config.yaml
num_hidden_layers: 12
hidden_size: 384
num_attention_heads: 6
num_key_value_heads: 3
head_dim: 64
intermediate_size: 1280
vocab_size: 8120
hidden_act: "swiglu"
norm: "rmsnorm"
norm_place: "pre"
norm_eps: 1e-05
positions: "rope"
rope_theta: 10000.0
rope_fraction: 1.0
qk_norm: true
attn_scale: 0.125
bias: "none"
tie_word_embeddings: false
parallel_block: false
init: "uniform"
init_std_qkv: 0.0187
init_std_o: 0.00382
init_std_up: 0.0187
init_std_down: 0.00209
optimizer: "muon_variant"
learning_rate: 0.0087
lr_mult_qkv: 0.4
lr_mult_o: 1.3
beta1: 0.93
lr_head: 0.00543
warmup_steps: 61
schedule: "wsd"
decay_fraction: 0.801
decay_shape: "linear"
final_lr_fraction: 0.0
batch_tokens: 65536
max_seq_len: 256
doc_mask: true
train_tokens: 605200000
max_steps: 9235
dataset: "wikipedia_en"
MLP neurons of a small language model. Each row is named by its layer, matrix (down: output weights) and neuron, and shows model dimensions 208-335. Each number is 128 + 32 x the weight over its row's rms, rounded and kept within 0 to 255. A neuron's up and down rows have the sign that makes its largest values positive.
Before each neuron's rows, "fires before" lists the tokens most often just after its 100 highest values on Wikipedia text that the model never trained on.

fires before: " ", "á", "2"
L9.down1068 [ 97 125 165 110 100  98 102 126 128 137 160 105 145 109 123 121 111 101 141  88 193 127 111 149 110 186 150 120 158 109  90  84  99 127 138 138 128  77 104  55  83 166  93 142 160 105 120 154  75 123 146 126 155 134 176  81  62 127 185 107 224 182 201 159 126  73 101 112 165 133 105 122 107 107 130  82 163 113 103 143 100  93 154 108 137 110 134  85  86  93  82 137 127  98 119  94  86 130  96 167  87 159 156 149 129 144 148 130 108 121 116 110 223 118 137 105  83 149 186  66 102 109 114 111 163 195 172 141]

fires before: ",", ".", " to", " of", " in", " with"
L5.down68 [169 122 193 154  96 165 141 195  85 104 161  80 103 154 144 118 177 160 131  91 102 166 109 108  78 105 207  94 112 151 113 144  91 150 179  98 169  65 125 128 123  98 111 140  94  99 136  86 172 120 146  70  82 158 128  94  80 139 184 144 168 128  28  82 138  99 162 150 101  94  97 159 108 125 144 132 121 126  81 133 168  79  98  49 122  76 110  80 115 178 140 161 123 138 124 176 163 137 127 127 135 101 181 100 145 133 140 153 104 105 168 115 165 141 167 138 128 165 125 127 162  82  92 154  76 145 186 110]

fires before: "\n"
L4.down491 [159 134 136 126 119 132  89 159 182 101 137  93 162 172 100 112 159  64 103 152 135 119 139 109 115 153  95 137 136  83 218 113 145 126  96 149  88 157 110 143 123  86  97 157 131 113 116  95 133 101 104 134 117 143 162 113 116 191 125 139 149  87 111 121  62 106 131  93 132  89 147 136 101 202 107 119 105 115  90 123 147  55 120 119 128 149  86 129 115 142 109 134  86 114 188  76 125 146 143 134  70 140 129 150 196  98 108 104 177 109 133  87 105 151 141 122 107 113 132 100  97  76 211 140 111 121 109 152]

fires before: "9", "8", "7", "0"
L9.down382 [ 94 122  52 157 144 149 117 101  66 135 123 141 147 198 143 106 178 117  77 154  44  64  73 103  91 131 100 125  45 145 124 144 100 127 151 139 139 190 121 171 136  99  77  65 121 129 117 133  84 156 103 100 112 123  89 126 144 129 125 158 201 109 130  97 143 105 137 126 119  94  78 201 142  55 162  76 155 143 135  96 143  90 142 121 143 104 159 133 149 131 177 125  82 165 150  80  95 138 142  54 124 101 106 129 104 170 167 149 143 189 125 150 161 128  88 130 114 100 172 126 160 135  86  68  95  90  84 191]

fires before: "\n"
L7.down160 [ 55 102  73 122 115 156 142 152 148 100 101 130  96 162 135 114 132 147 116 149 134 101 121 132 156  91 134 125 155 102 167 139 144 114  92 161 104 107 190  82  79 100 168 107 120 125 122 171  90 140 105 144 159 148 145 136 101 167 114 144 192 169 114 129  80 110  93 127 135  88 119 118 118 180 106  79 130 155 107 181 121 125 168 107 106 110 118 134 115 126 119 103 120 158 157 116  88 102  42 166 138  89 130 114 135 144 114 130 157 115 151 137 135 111 162 148 192 132  79  89 115 125 160 123 114 106 150 129]

fires before: "3", "2", "4", " ", "0", "8"
L5.down1155 [ 94 135 118 102 140 158 141 115 155 152  30 163 113  85 151 102 121 104 100 132 159 107  86 127 159 143 106 137 122 132 138 125 138 178 116 147 171 112 149 142 123 137  79 132 110 135  63 116 149 127 152 137 126 138 110 123 105 165  94 142 112 105 132 101  69 156 108 113 105 149 118 123  91 127 123 130 121 156 157 122 146 153 150  74 146 156 165  85 125 139 133 132 113 131 121 154 112 148  70 129 160 179 143 137  97 102 214 140 120 139 105 106 148 125 136 181 145 121 124 125 170 131 119  84 109 138 176 119]

fires before: "8", "9", "7"
L9.down320 [ 92 167 146 135 168 158 122 149 155 118 174 112 132  73 108 101 126 127 146 106 122 103 110  77 160 149 109 130 174 117 101 134 103 185 132 100 136  64 153 135 194 130  80  84 150 155 113 116 151 142  96 158 168 133 158 121 124 168 142 157 101 132 185  97  83 130 143 165 101 126 114 139 138 113 127 134  62  83 157  69 147 103 104 118 146 119 136 133 112  83 160 117  80 115 157 163  84 179 111 116 121 179 135 124 147 140 115 173 131 105 120 108 122 128 147 130 117  97 183 137 138 118 188 148 100 160 163  84]

fires before: "1", "0", "f"
L9.down373 [149 190 128 107 127 152 134  73 109  69 167 146 140 152 111  53  84 191 222 149 120 104  98 173 147 113 161 129 158 183  79  62 108 142 167 124 115 161 146 194 127 119 107 131 144 112 179 100 131  73  98 143  88 108 125 159  99 126 118 124 134  96 143 159 148 140 118 123 170  83 118 133  99 176 160 135 100 106 128 175 165 100  97 156  85 153  87  98 133 127 139 132 192 140 151 171  82 128 134 123 117 155 121 151 187 124 156 133 151 119 111 110 141 119 166  90 157 105 147 116 171  90 117 161 159 178  79 136]

fires before: "\n", "oy", "ost", " |", " (", " "
L4.down951 [ 67 105 125 132  93 134  93  77 129 117 110 152 114 138  85 107 151 140  81 104 121 118  88 109 127 187 126 159 158 151 128 182 142 174  71 141 143  82 151 172 135  96  43 113 155 106 117 139 117  80  67 112 112 135 155 127  81 197 165 143 146 163  76 131 112 126  87 153  99 134 148 147 140 126 158  96 117 143 111 158  98 141 126 136 104 112 184 119 165 114  91 146 183 125 151  94 135 118 124 155 140  92  87 121 106  93 155 102 114 106 134  97 137 107 134 181 175 154 118 119 137 172 141 156 155 155  92 136]

fires before: ":", " ", "ville"
L4.down458 [156 175 168  82 136 149 129 178 140 105  68 120 137 125 146 111  93 133 125 151  78 114 135  90 136 137 107 145 175 145 130 103 117 123  95 147 133 159 127 180  95 107 123 158 124  81 146 115 108 174  74 112 125 163 106 114  80 105  90 147 131 140 150 111 138 108  84 168  63 144 109  67 136 151 131 155 114 187 117 125 179  89 160 169 135  78 151 163 121 117 126  71 117 175 109 113 128 153 126 127 185 144 142 113 106  87 100 107 171 158 127 149  99 115 163 135 122  78  98 126 101 120 113 106  99 101 100 155]

fires before: "0", "2", "4", "9", "1", "7"
L9.down807 [122 174 141 142 173 143 120 110 130 120 156 183 129 117  93 116 143  90 112 119 116 136 169 179 123 117 157 187 186 139 151 145 181 130 121 153 123 222  93 143 136 133  89 131 180 129 152 168 176 208 136  88  82 176 118 171 185  88 138 164 117 125 107  96 169 137 126 142  72 133 127 129 160 104 179 146  65 106 197  96  67 137  93 137 149 108 120 153 136 143 138 133  97 177 113 159 124  72 151 126 145 141 114 103  88 179 137  94 156 132 102 163  94 149 135 129 130 189  68  82 194 112  85 113 129 111 127 190]

fires before: "|", "1", "8", "0", "2", "7"
L3.down1173 [ 72  89 141 185 139 151 171  73 144 158  76  93 154 120 145 135 108 132  99 150  80 118 113 182 140 110 128 155  94  82 105  20 132 159 126  84 145 116  82 113 119 140  97 126 151 115 118 145 111 108 158 101 124 113 122 136 180 147 121 125 178 116  98  96 163  98  98  98 108 189  88 164 106 124 143 140 113 114 151  67 132 173 133  96  87 172 154 142 157 180 166  97 134 149 100 173 162  95  66 146 115 124 150 126 135 123 149 108 143  85 132  94 107 108 112  96 172  44 105 120 117 138 164 120  98 143 136 129]

fires before: "5", "6", "4"
L9.down491 [141 116  91  80 122 139 114 168 114 153 109 145 162 186 114 133 130 121  75 167 180 129 117 120 159 133 163 114 139 140 175 101 106 109 136 132 128  91 111 146 159 165 150  59 122 203 150 222  23 156  81 150 146  86 105  78  63 164 156 132 174  84 132 191 109 174 145 110 135 140 156  99 182 179 182 121  92 142 113 119 119  89 177 134 122 134 152  88  92  97 145 120 111 124 139 132  77  58 148 174 118 125 114 111 103 155  67 124  93 119  88 107  86 132 159 106 112 153 130 135 152 178 127 168 166 123 111  90]

fires before: ".", ",", " in", " of", " to"
L9.down1251 [117 166 133 153  50 139 154 112 115  87 108 112  93 102 163 113 194 184 163  48  52 152 157 113 166  68  91 130 124 125 121 114 148  89  71 103 169 124 192 118 100 124 134 129 103 119 171 176 194 114  90 127 118 178 100 140 143 125 146 119 156  88  56 152 107 178 104 170 175 149 160 169  70 156 116  92 110 128  81  93 149 109 164 108 115 112 114 147 174 147 179 217 151  99 152 166 135 107 168 138 139 116 159 102 108  57  73 116 105 122 109  99 135 105  99 139 133 123 165 169 127  99 122 123  97 172 177 110]

fires before: " of", "ing", "ed", " by", " the", " to"
L7.down580 [115  90 135  98 148 116 111 172 128 106 107 146 140  95 144 189 166 175 136  91 128 113 159 142 146 139 140 164 167 129 156 153 184 147 138  98  63  95  58 102 173 141 101 105 156 134  82 133 103 165  72 124 165 150 109 149 176 152 106 171 111 105 208 110 105 144 141 130 219 129 116 152  91 163 147 109  98 122  73 134 104 174 114 147 120 120 133 130 123 116  70 147 127 134  88  69 159 179  77 132 154  56 196 117 139 160  86 106 169 157 149 161 147 145 138 115  99 163 103  86  73 129 144 173 169 132 112 144]

fires before: "1", "2", "3", ";", "7", "5"
L7.down353 [188 124 136 134 161 158 102 153  75 142 161 138 144 119 126 150 104 132 158 153 119 158 124 148 139 100  92  97 136 111  97 131 141 111 176 111  79 116  87 134 147 154 164 150 124 106 132 175  73 167 167 154 117 158 146 144 156 115  59 111 158 143 132 146 131  99  51 181  72 119 173 155 125 141 117 102 114 154 112 149 154 191 176  73  82  92 153 151  80 181 133 175 150  86 154 152 148 124  97  85 136 139  82 109 140 201 114 182 166 134 135 129 128 118 104 134 160  90  70 122 154  93 121  87 138 130 102  98]

fires before: ".", "1", "-", "2", "\n", "3"
L9.down102 [138 127 155 112 166 122 103 103 143 124 105 155 170 120 149 133 132 149 121  89 126  91 140 130 161 136 150 152 143 153 102 102 152 108 140 116 123 149 150 133  95  68 133 122 142 160  82 103  92 167 121 139 119 102 126 109 102  76 124 123 147 117 134  68 162 101 192 146  85 162 147 130 110 110 122 120  96 161 176 100 154 152 149  94 172 147 145  79 132  99 172 161 135 107 114 137 121 108 127 178  88 146 199  71  77  95 121 147 137 151 127  90 210 120  91 171 199 118 127 165 107  84 154 101 121 170 105 113]

fires before: " million", "0", ".", "5", ","
L7.down126 [118 129 173 135 115 144 145  75 143 170 160 138 159 134  96 148 128 126 169 103 105 150 115 116  80 154  90 107 143 158 154 192 141  61 135 169 205 107 127 122 146 116 140 158 137 117 160 130 149 110  65 127 121 123  82 135 112 124  95 149 185 101 236 132  89  81 124 108  95 113  76 159 168 149  77 121 166 153 103 171 127 103 170 111 115 105 131  80 142  76 142 126 132 114 161 108 173 129 154 151 136 113 108 175  96 178 123 126  91 108  98 134 132 170  99 136 126 184 141 118 119  99 114  93 158 127 162 133]

fires before: "2", "3", "4"
L9.down644 [158 180  97 156  96 177  82 122 184  81 115 146 124 145 166 142 151 101 156 111 156 123 132 109 144 113 140 131 184 112 146 147 143 157  44 124 139 143 130 105 123 106 154 127 187 120 125 126 121 184 135 104 145 139 162 141 115 103 146 130 153 161 175 135 153 121 134 125 147 110 133 175 187 134 155  87  77 170  80  47 153 164 151 126 135 129 103 128 119 131 116  85  79 149 106 184  26 140 146 144 126 140 197 155 100 140 128 157  98 119 142  90 108 109  92 118 149 114 115  59 148 176 137 135  98 136 138 132]

fires before: "0"
L9.down35 [132  99 114 105 148 231 134 126 127 126 143 183 141 157 133 120 136 147 156 146 104  91 147 107 128 136 122  84 112  96 136 170  76  94 146 212 109 158 162 144 165 101 148 151 146 169 139 114 159 159 138 142 118 148 117 135  79 145  56 135 188 104 215  98 108 135  71 165 202 109  87 125 130 118 109 154 155 161 174 144 151 127 147 148  97 111 107 145 108 108 133 139 108 120 169 133 112 119 181  68 111 148  90 103 184  96 226 154 171  90 117 105 117 114 160  80 156 109 135  96 170 171 175  55 107 176 191 191]

fires before: " ", "|", " −", " the"
L5.down1156 [ 73  59 100 136 132 149 185 192 150 128 158 136 187 192 102 109 111 140 110 101 117  89 184 107 114 118 133 140 178 101 139 129 158  72 126 141 104 123 108 151 148 165 146 109 140 120 137 104 139 146 170 173 113 162 130 177 138 130 140 151 191  86  84 120 132 131 132 118 121 146 152  36 102 145 142 128  92 209 107 147 131  76  95 133 152 131 177 162 110 108  88 125  89 185  70 142 115 175 213 136  95  41  97 128 194  66 152 103  47 157 127 142 130 104 124 223 194 138 127 177 131 135 103 145 111 115 140 165]

fires before: " ", "a", " a", " the"
L4.down1157 [150 115 159 118 126 178 171 146 104 144  97 162 106 157  76  79 157 144 128 136 129 113 154 114 146 115 156 129  94  87 140  84 131  63 170 110 142  34 138 119 177  40 166  80 116 122 151 151 156 158 106 105 142 140 112 128 110 120 118  59  63 130  92 128 155 152  90 129 160 126 171 172 105 127  84 159  55  91 236 181 111 165 158  92 104  65 151 131 164 151  99 105 138 154  96 120 115 132  96  95 189 100 122  95 153  80 103 123 138 124 125 102 136  78 133 162 151 162 128 131 151 107 157 133  87 152 110 160]

fires before: " was", " of", " is", " had", " for", " in"
L9.down237 [162 114 179 123  34  73 112 120 143 114 131  64 179 152 154  99 121 157 180 113 114 105 128 103 170 103  95 144 158 140  92 117 149 153 145 115 122 140 123 145 108  39 109 125  88  70 131 158 137 118 110 133 137 174 129 125 144 134 104  87 104 122  42  59  94 191 160 197  99 157  72 202 126 110 163 132  94 117  69 126 129 134 118 141 135 116 111 175 135 130 176 149  70 205 168 138 114  66 134 172 106 141 131 114 142  82 115  94 132 124 134 106 113  93 119  84  96 142 146 160  93 135 120 106  96 129  97 158]

fires before: "\n"
L9.down573 [ 72  80 183 112 145 120 157 136 193 155 102 109 128 144 134 128 102 110 170 111 132 151 129  93  89  73 157 151 161  67 126 125 129  95  77 119  92 156 123 165 145 116 101 160  89 171 100 146 163 105 118 120  75 100 132 129  75 142 125 118  88 117  32 187  86 116 169 167 120 132 113 134 137 139 102 106  69 160 188 119 108 116 121 142 101 171 109 147  91  59 117 120 137 119 179 157 154 145  94 167 125 103 178 145 112 108 105 158 158 150 128 183 114 156 149 132 142 164 141 123 149 158 123 134  98 146 176 176]

fires before: "\n", "ing"
L3.down925 [157 138 164 189 126 108 120 134 153 138 107 165 128 107  81 106  68  79 187  94 130 151 150 147 136 127 137 210  71 158  91 148 153  98  87 136 167 127 176 139 118 154  74 195 131 173 116 152 169  90 129 140 115 165 138 104 103 118  92  94 107 149  71 177 162 109 102  95 137 136 129  78 118  82  99 109 163 125  87 150 127 143  91 119 123 122 121 106 183 128 169 152 138 114 144 171 151  49  70 174 141  61 169 105 161 129 140 108 144 138 136 153 112  98 108 126 174 218  83  82 135 157 175 175 151 163 174 149]

fires before: "\n", " The", " It", " He"
L5.down1269 [131 108  82 135  84 169 117 135 129 178 117 138  80 190 140  83 125  46  97  91 123 144 129 136 165  82 126  95 183 126 131 139 128 128 153 170 142  87 161 119  96  90 114 157 149 128 123  89 162 115 204 154 124 184 139 127 160 131 101 198  95  99 127 141 134 140 173 155 124 168 119 169 112 175 114 120 132 133 149 159 146 126 107 171 167 165 147  85  71 115 111  66 171 144 169 127 145  38 130 105 150 164 103 108 103 162 148 104 159 106 156  91  80 103  75 124 133 134 122 120 149 136 151 193 160 158  86 120]

fires before: "|", "|---|---|---|---|---|---|---|", "|---|---|---|---|---|---|"
L5.down746 [132  77 140 184 119 101 120 145 169  85 198 145 116 143 180 130 115  86 122 128 186 122 143 119 135 129 101 161 205 160  94 112 108  76 155 134 179 132 204  99 128 142 131 127 173 129 100 161 147 159 142 127 165 122 103 153  96 152  80 146 149 190  44 149 179  98 156 157 181 162 107  79  90 153 118 152  66 152 129 150 102 102 187 158  81 127 114 131 112 220 135 179   6 159 126 117 138  75 117 129 132 123 120  95 184 145 107 109 113 134 134 113  71 120 136 129  83 112 158 138 190 138 150 228  98 146 120 159]

fires before: "0", "9", "5", "8", " the"
L4.down887 [124 101 161  86  96 202 131 162  98 132 165  70 170 124 159  95 159 155 124 135  96 124 140 147 110 177 140 150 115 220 105 153 150 122  79 164  88 160 145 156 137  77 119 107 114  72 109 136 129 123 153  94  96 121 128 162 160 144 181 131 153 155  90 106 205 207 102  88 140 162 149 101 112 146 150 106 127 116 144 195  60 121 105 135 215  93 197 113 208 128  54 128 145 141  49 162  84  96 134 109 125 135  41  96  97 119 118  67 170 117  84  98  95 137 155 105 109 160  95 135 184 141 143 131  84 114 151 120]

fires before: "1", "0", "old", "2"
L9.down862 [147 110 188 141 127  99 119 152 123 167 118 137 104  70  93 180 146 131 189  88  85  87 185 112  88 159 145 157 138 117 156 157 144 112  82 139 115 114 113  90 153 159 106 126 139 104 127 161 104 173 136 141  89 137 146 108 163 139 133 128 144 131  90 109 148 113 121 132 121  31 138 144  99 135 121 181 115  94 179 163 112 107 129 136 126 157  77 131 134 187 123 135 139 103 120 182  95 118 196  90 116 100 155 125 171 129 201 124 136 124  93 110 123  70 128 118  53 119  52 144 135 133 118 166 144 109 115  99]

fires before: "\n"
L9.down587 [ 99 165 128 176 106 168 108 148 131 143 105  71 124 184  43  95 114 142 150  98 206 175 101 121 159 101 185 147 147 120 128 161 131  88 118 137 122 121  95  90 103 140 125 157  67 112 123 178 126 110 145 138 160 116 114  95  63 136 149 154 211  73 136 197 141 106 115 140 129 105 103 164  82 163 150 131 145 118  87 121  92 108 127 160  78 158 103 106 120 128 117  66 163 145 184 130 157 160  67  97 102  88 118  86 137 110 145  87 133 137 122  67 104 108 162 161 130 136 123 149  55 148 207 176  81 152 117 132]

fires before: " a", "\n", " born", " the", " an"
L9.down661 [171 154 114 142 140 157 106  49  85  72 121 148 147 116 138 127 120 147 167 158 138 147 172  86  84 151 138 121 124 117 125  90 157 150 108 105 154 123  78 127 115  85  88 146 128 125 168 139 169  79 129 122 110 133  95 156 134 105 116 107 182  82 179 153  92 111 109 144 129  43  86 132 168 118 163  76 128 142 126 126  97  81 178  84 159 214  99 148 106 125 105 168 129 171 137 130 166 109 153  81 143 101 127  81 116 166 141 135 133 130 142 101 106  88 117  87 101 115 103 147 129 115 148 147 226 107 103  83]

fires before: "1", "0", "6", "2", "3"
L9.down546 [127 139 164 164 110 139 127 161  92 163 146  83 109  77 114 153  84  98 178 118 129 156  99  70  94 151 119 102 137  91  98 148 107  80 144 169 112 139  84 143 123 171 115 138 109 114 118 151 108 124 143 141 144 122 128 100 147 162 104 155 173 162 169  55 125  97 138 182 136 147 141 144 152 155 155 162  84  82 165 131 131  80 142 137 180 119 118 148 140 141 110 143  79 188 105 150 135 134  96  88 127  85 131  68 166 131 172 171 104 123 128 106 152  94  67 118 198 165 103 132 115  99 172 142 157 159 150  90]

fires before: "|", ";", " |", "0", "|---|---|---|---|---|---|---|"
L7.down705 [137 156 128 170 139 145 110  92 160 116  48 112 133  79  92 147 182  99 156 133 109  82  66 139 109 117 131 115 170 123 145 109 153 138 142 112 149 149 137 122 106  97  72 164  84  98 112 198  97 110 154 155  98 139 128 137 149 108 174 112 153 105 144 137 197 157  97 127 138 172 135 163 147  70 103 159 142 116 136 110 105 104  98 161 131  99 106 163 122 150 157 182  96  98 107 129 116 126 101 139 138 135 158 150 159 193  79 116 135 135 134  94 156 126 154 105 110 106 132 141  70 142 150  80 149 102 110 155]

fires before: "2", "5", "6", "4", "3", "1"
L9.down1210 [204 132 119 139 156  84 148  84 135 125 144 134 117  91 105 138  95 111 205 165 107 150 166 144 112 110 125 156 140 101 169 185 170  93 145 184 171 139 116  90 109 102 132 129 158 128 142 119 138 138 102 128 150 152 119 141 113  96 114 125 107 114  91 150 138 129 121  26 142 224 142 127 126 108 148 167  76 100 133 149 100 161 140 103 143 192  96 110 162 124 160 101 122 148 129 177 152 128 118 121 123 109 124 124 116  77 174 137 159 102 135 148 162 143 129  79  98 160 155 124 110 140 194  89 131 159 160 145]

fires before: " with", " to", " the"
L7.down237 [121 138 179  55 166 158 117 144 112 104 163  79  91 118 150 121 175 135 157 118  47 119 154 119  85 165 126 131 116 131 117 157 138 150 123 116 127  85  80  94 122  80  92 100 147  85 186 140 132  92 194  81 161 107 104 132  87 165 150 166 128 177 119 169 127 168 177 132 156  55 138 164 159 131 142  82  91  88 138 174 133 164 118 103 110  79 144  95 115 119 129 194  95 125  88 120 134 150 120 120 187  93 162 102 183 132 104 106 110 157 111 124 100  99  88 134  94 115  94 144 154 148 138 127 158 178  87  93]

fires before: "\n", " ±%", " "
L3.down435 [197 113 100 121 123  97 103  99 135 136 119  81 135 145 148 133 180 136 166 124  98 125  84 106 103  80 111 165 142 123 123 109 114 113 124 145  97 187  98 125  68 154  74  98 188 138 130 154 130 140 104 149 145 116 143 131 147 117 138  69 161  56 202 186 116  93 111 168 112 136 162 139 108  89 143 106 128 120 114 189 166 111 133 133 117 160  80 132 107 165 159  68 138 126  69 137 123 128 141 113 170  82 159  89 111 134 141 131 141 164  98 180 107 168 192 155 158 150 184 133  81 202 136  79 124 165 175  92]

fires before: "\n"
L5.down64 [ 67  78  58 103 106  74 119 161  97 112 114 153 102 116 121 105 134 168 120 117  90 138 110 165  98  85 197 118 132  72 125 117 109  88 139 159 110 142 148 111 131 100 151  99 122 115 188 127 121 180  74 151 178 142 102 182  38 163 118  95 112 174  90 138 163  94  80  96 150  74 117 117 121 134 130 135 121 136 164 114 163 135 163  98 131 163 147 161 123 120 129 155 166 133 160 101 113  94 126 133 125 100 145 124 179 105 119 111 163 164 130  85 189  52 152 118 102  99 142 135 120 162 110 108 109 153 159 150]

fires before: "\n", "-", " "
L9.down4 [131 161 148 149  90 173 149 108 104 130 100 114  68 115  62  91  98  47 176 130 139  87 167 107  47  72 146 101 155 111 129 133 144  96 134 132  95 177  63 108 154 133 112  97  95 107 157  77  88 101 141 133 133 176 124 148 107  94 137 137 141 160 159  98 120 106 101 168 151 112 158  82 134 100 164 147 160 125  91 111 139 102 136  72 133 124 161 163 118 127 112 117 172  95 107  99  58  50 153  84 125 108 127 105 147 126 136  81 120 108 149 152 120  95 150  77 155 145 113 133 135 120 157 119 140 153  96 162]

fires before: "\n"
L3.down469 [ 72 147 111 168 164 121 169 175  92  98 148 173 158 141 102 137 102 109 155  97 140 101 154  89 146 219 183 106  91  82 150 134 132 136 197  84 127 144 140 145 149 187 143 124  94 105 105 177 159 105 164  73  74 168 130  64 142 109 155  81  89 121  83 167  95 142  95 126 129  99 166 120 101 148 146 160 187 136 128 157 118 138 124 133  89 179 103 129 124 125 109 119  74 139 160 170 117 106  71 112  71 108 166 108 109 200 177 134 124 189 166 119  97 113 120 165 174 125 127 101 126  88 149 222 170 152 188 129]

fires before: "1", "2", "0", "9", "5", "7"
L4.down651 [124 151 189 113  84 123 107 153 144 122 185 237 137 109 141 133 143 143 165 149 131 133 177  95 144 151 157 100 109  93 205 184 131 135 171 193 102 103 129 176 174 182 149 135 120 109 150 184 149 148 118 100 124 163 150 111 182 106 119 163 114 176 182 125  73 134 149 146 115 144  88 103 125 105 120 112 138 150 106 126 108  91 126 138 135 185 114 114 102 159 167 128 132 139 142 145 143 107 167 157  72 103 113  83 130  90  96 141 122 204 137  95 139  81  91  90 157  43 176 134 114 110 144  72 146  95 132 152]

fires before: "0", "9", "8", "2", "1", "ros"
L7.down145 [142 154  94 127  93 199 100  51 130 111 126 122 137 151 116 126  93  99 135 128 140 133 168 147 179 113 133  86 122 132 109  95 161  90  71 127 121 145 165 139 113  98 176  87 106  96 141 110 110 131 134  50 159 129 133  78 128  99 127 189 106 172  87 148 109 121  86 194 121  91 147 123 131 110 112 214 111 152 168 137 171 153 112  65 148 129 124 176 112 136  94  93 121  98  98  63 160 121 156 132 159 113 105 105 138 151 153 110  91 113 114 117  64 113 122  95  97 145 126 172 123 113 133 136  92 120 122  96]

fires before: "0", "2", "9"
L7.down1262 [169 145 171  92  61 153 162  90 129 154 132 132  63 134 135 119 151 144 123 204 178 115 142 172  96 156  97 116 115 129 135 192 171 131 125 134 152 113 104 131 162 195 121 134 128  95 149 112  57 162 132 122 173 136 148  63 111  99  50 127 168 130  66 141 115 153  93 147 106  90 164 124 141  87 183 174 103 145 127 155 128 139 126 101 120 144  77 156 141 149 125 134  94 164 114  62 159 115 138 186 152 104 103 105 176 203 126 153 107  87  88 112 160  99  89 101 122 107 121 142 142 145 117 104 111 146 126 138]

fires before: "\n"
L5.down344 [136 163 104 115 131 130 122 188 193 128 147 129 131 181 103  99 142  78  98 137  95  91 149  89 164 123 118 132 139  90 255 129 136 168 109 161  92 140 113 133 121 136  75 117 126 116 135 128 100 122 140 106 152 138 189 149 124 176  83 164 147 128  69 160  98 104  93 127 147 137 121 141  90 186  95  90 153 125 103 149 127 137 135 143 119 146 129 119 179 123  81 131 145 144 137 132 100 148 104 110 104 123 113 121 211  92  90 145 148 107 131 104 142 145 145 111 135 125 136 112 103 116 235 149 125 104 136 149]

fires before: " "
L4.down462 [104 199 126 146 134  97  82 129 118 117 114 172 147  90  91 133  90 129 157 126 121 138  76  92  92 104 156 143 138 160 134 118 108 152 168  90 106 115 116 113 114 105  90 127 119  72 142  95 114 182 111 160 107 195  84 148 113 152 120 149 137 117 106  80 151 110 148 167 192 112 154 124 127 113 114 178 168 115 118 167 133 122 168 173 126  76 185 151 236 175 146  88 105  86 128 109  87 156  88 118 175 137 137 149  87 181 112 127 141 114 104 179 141 166 177  93 139 194 118  93 142  54 139 109 101 106 131 168]

fires before: " ", ",", " the"
L9.down869 [166 138 187  91 105  88  64 196  97 107 115 125  96  72 132  82 160 169 139 115 146 124 141  84  90 121 126 116 122  84  71 136 165 153 101 129 169 161 116 100  97 152 109 110  80  93 157 133 136 171 145 136 155 154 139 134 123 107 109 134 142 136 186 164 140 174 217 137 119 112  82 165 135 154 101  85 139 161 148 142  51 171 139 145 134  96  99 154 135 160 109 159  40 165 160 126 127 121 137 135 106 131 155 132 206 165  65 176 116 168 191  83 141 110 103 136  95 177 126 146 119 173 114  91 110 114 133  79]

fires before: " "
L7.down1069 [174 134 114 104 110 108 143  94 154 127 112  82 172 121 107 115 134 117 118 141 122 150 155 110 134 107 197  95 116 169  81  87 195 116 139 128 203 129 131 124 117 115 119 111 162 154 161 133  80 175  93 100 115 171 124  79 108 146 181 133 148  55 241 168 109 182 122 125 152 120  94 144 111 136 158  76 125 142 135 128 152 129 133  88 163 143  95 123 127 131 116  98 163 155 135 175  99 146 130  85 105  86 157 140 138 166 139  91 114 220 152 135 101 132 127 153 125 100 151 149  77 153 124 164 137 122 158 162]

fires before: "9", "6", "0"
L9.down1143 [ 81 115 152 133 127 165 109 146 155 120 128 137 139 167 106  69 186 127 142 118 138 130  68 101 150 174 107 142 192 144 120 178 150 176  96 114 128  87 144 145 107 159 140 128 115 168 162 206  79 109 138 143 131  96 134 110 154 169 118  94 112 149 224 108 160 201 102 131 101 188 175  98  82 115 117  79 151 134 107 102 187  82 140 136 158  98 135 128 105 141 154  96 116  68 116 159  88 116 169 128 158 114 123 165  83 130  95 175 106 142 140 148 147  95 127 103 152 133 191 115 106  99  99 121 130 138  45 145]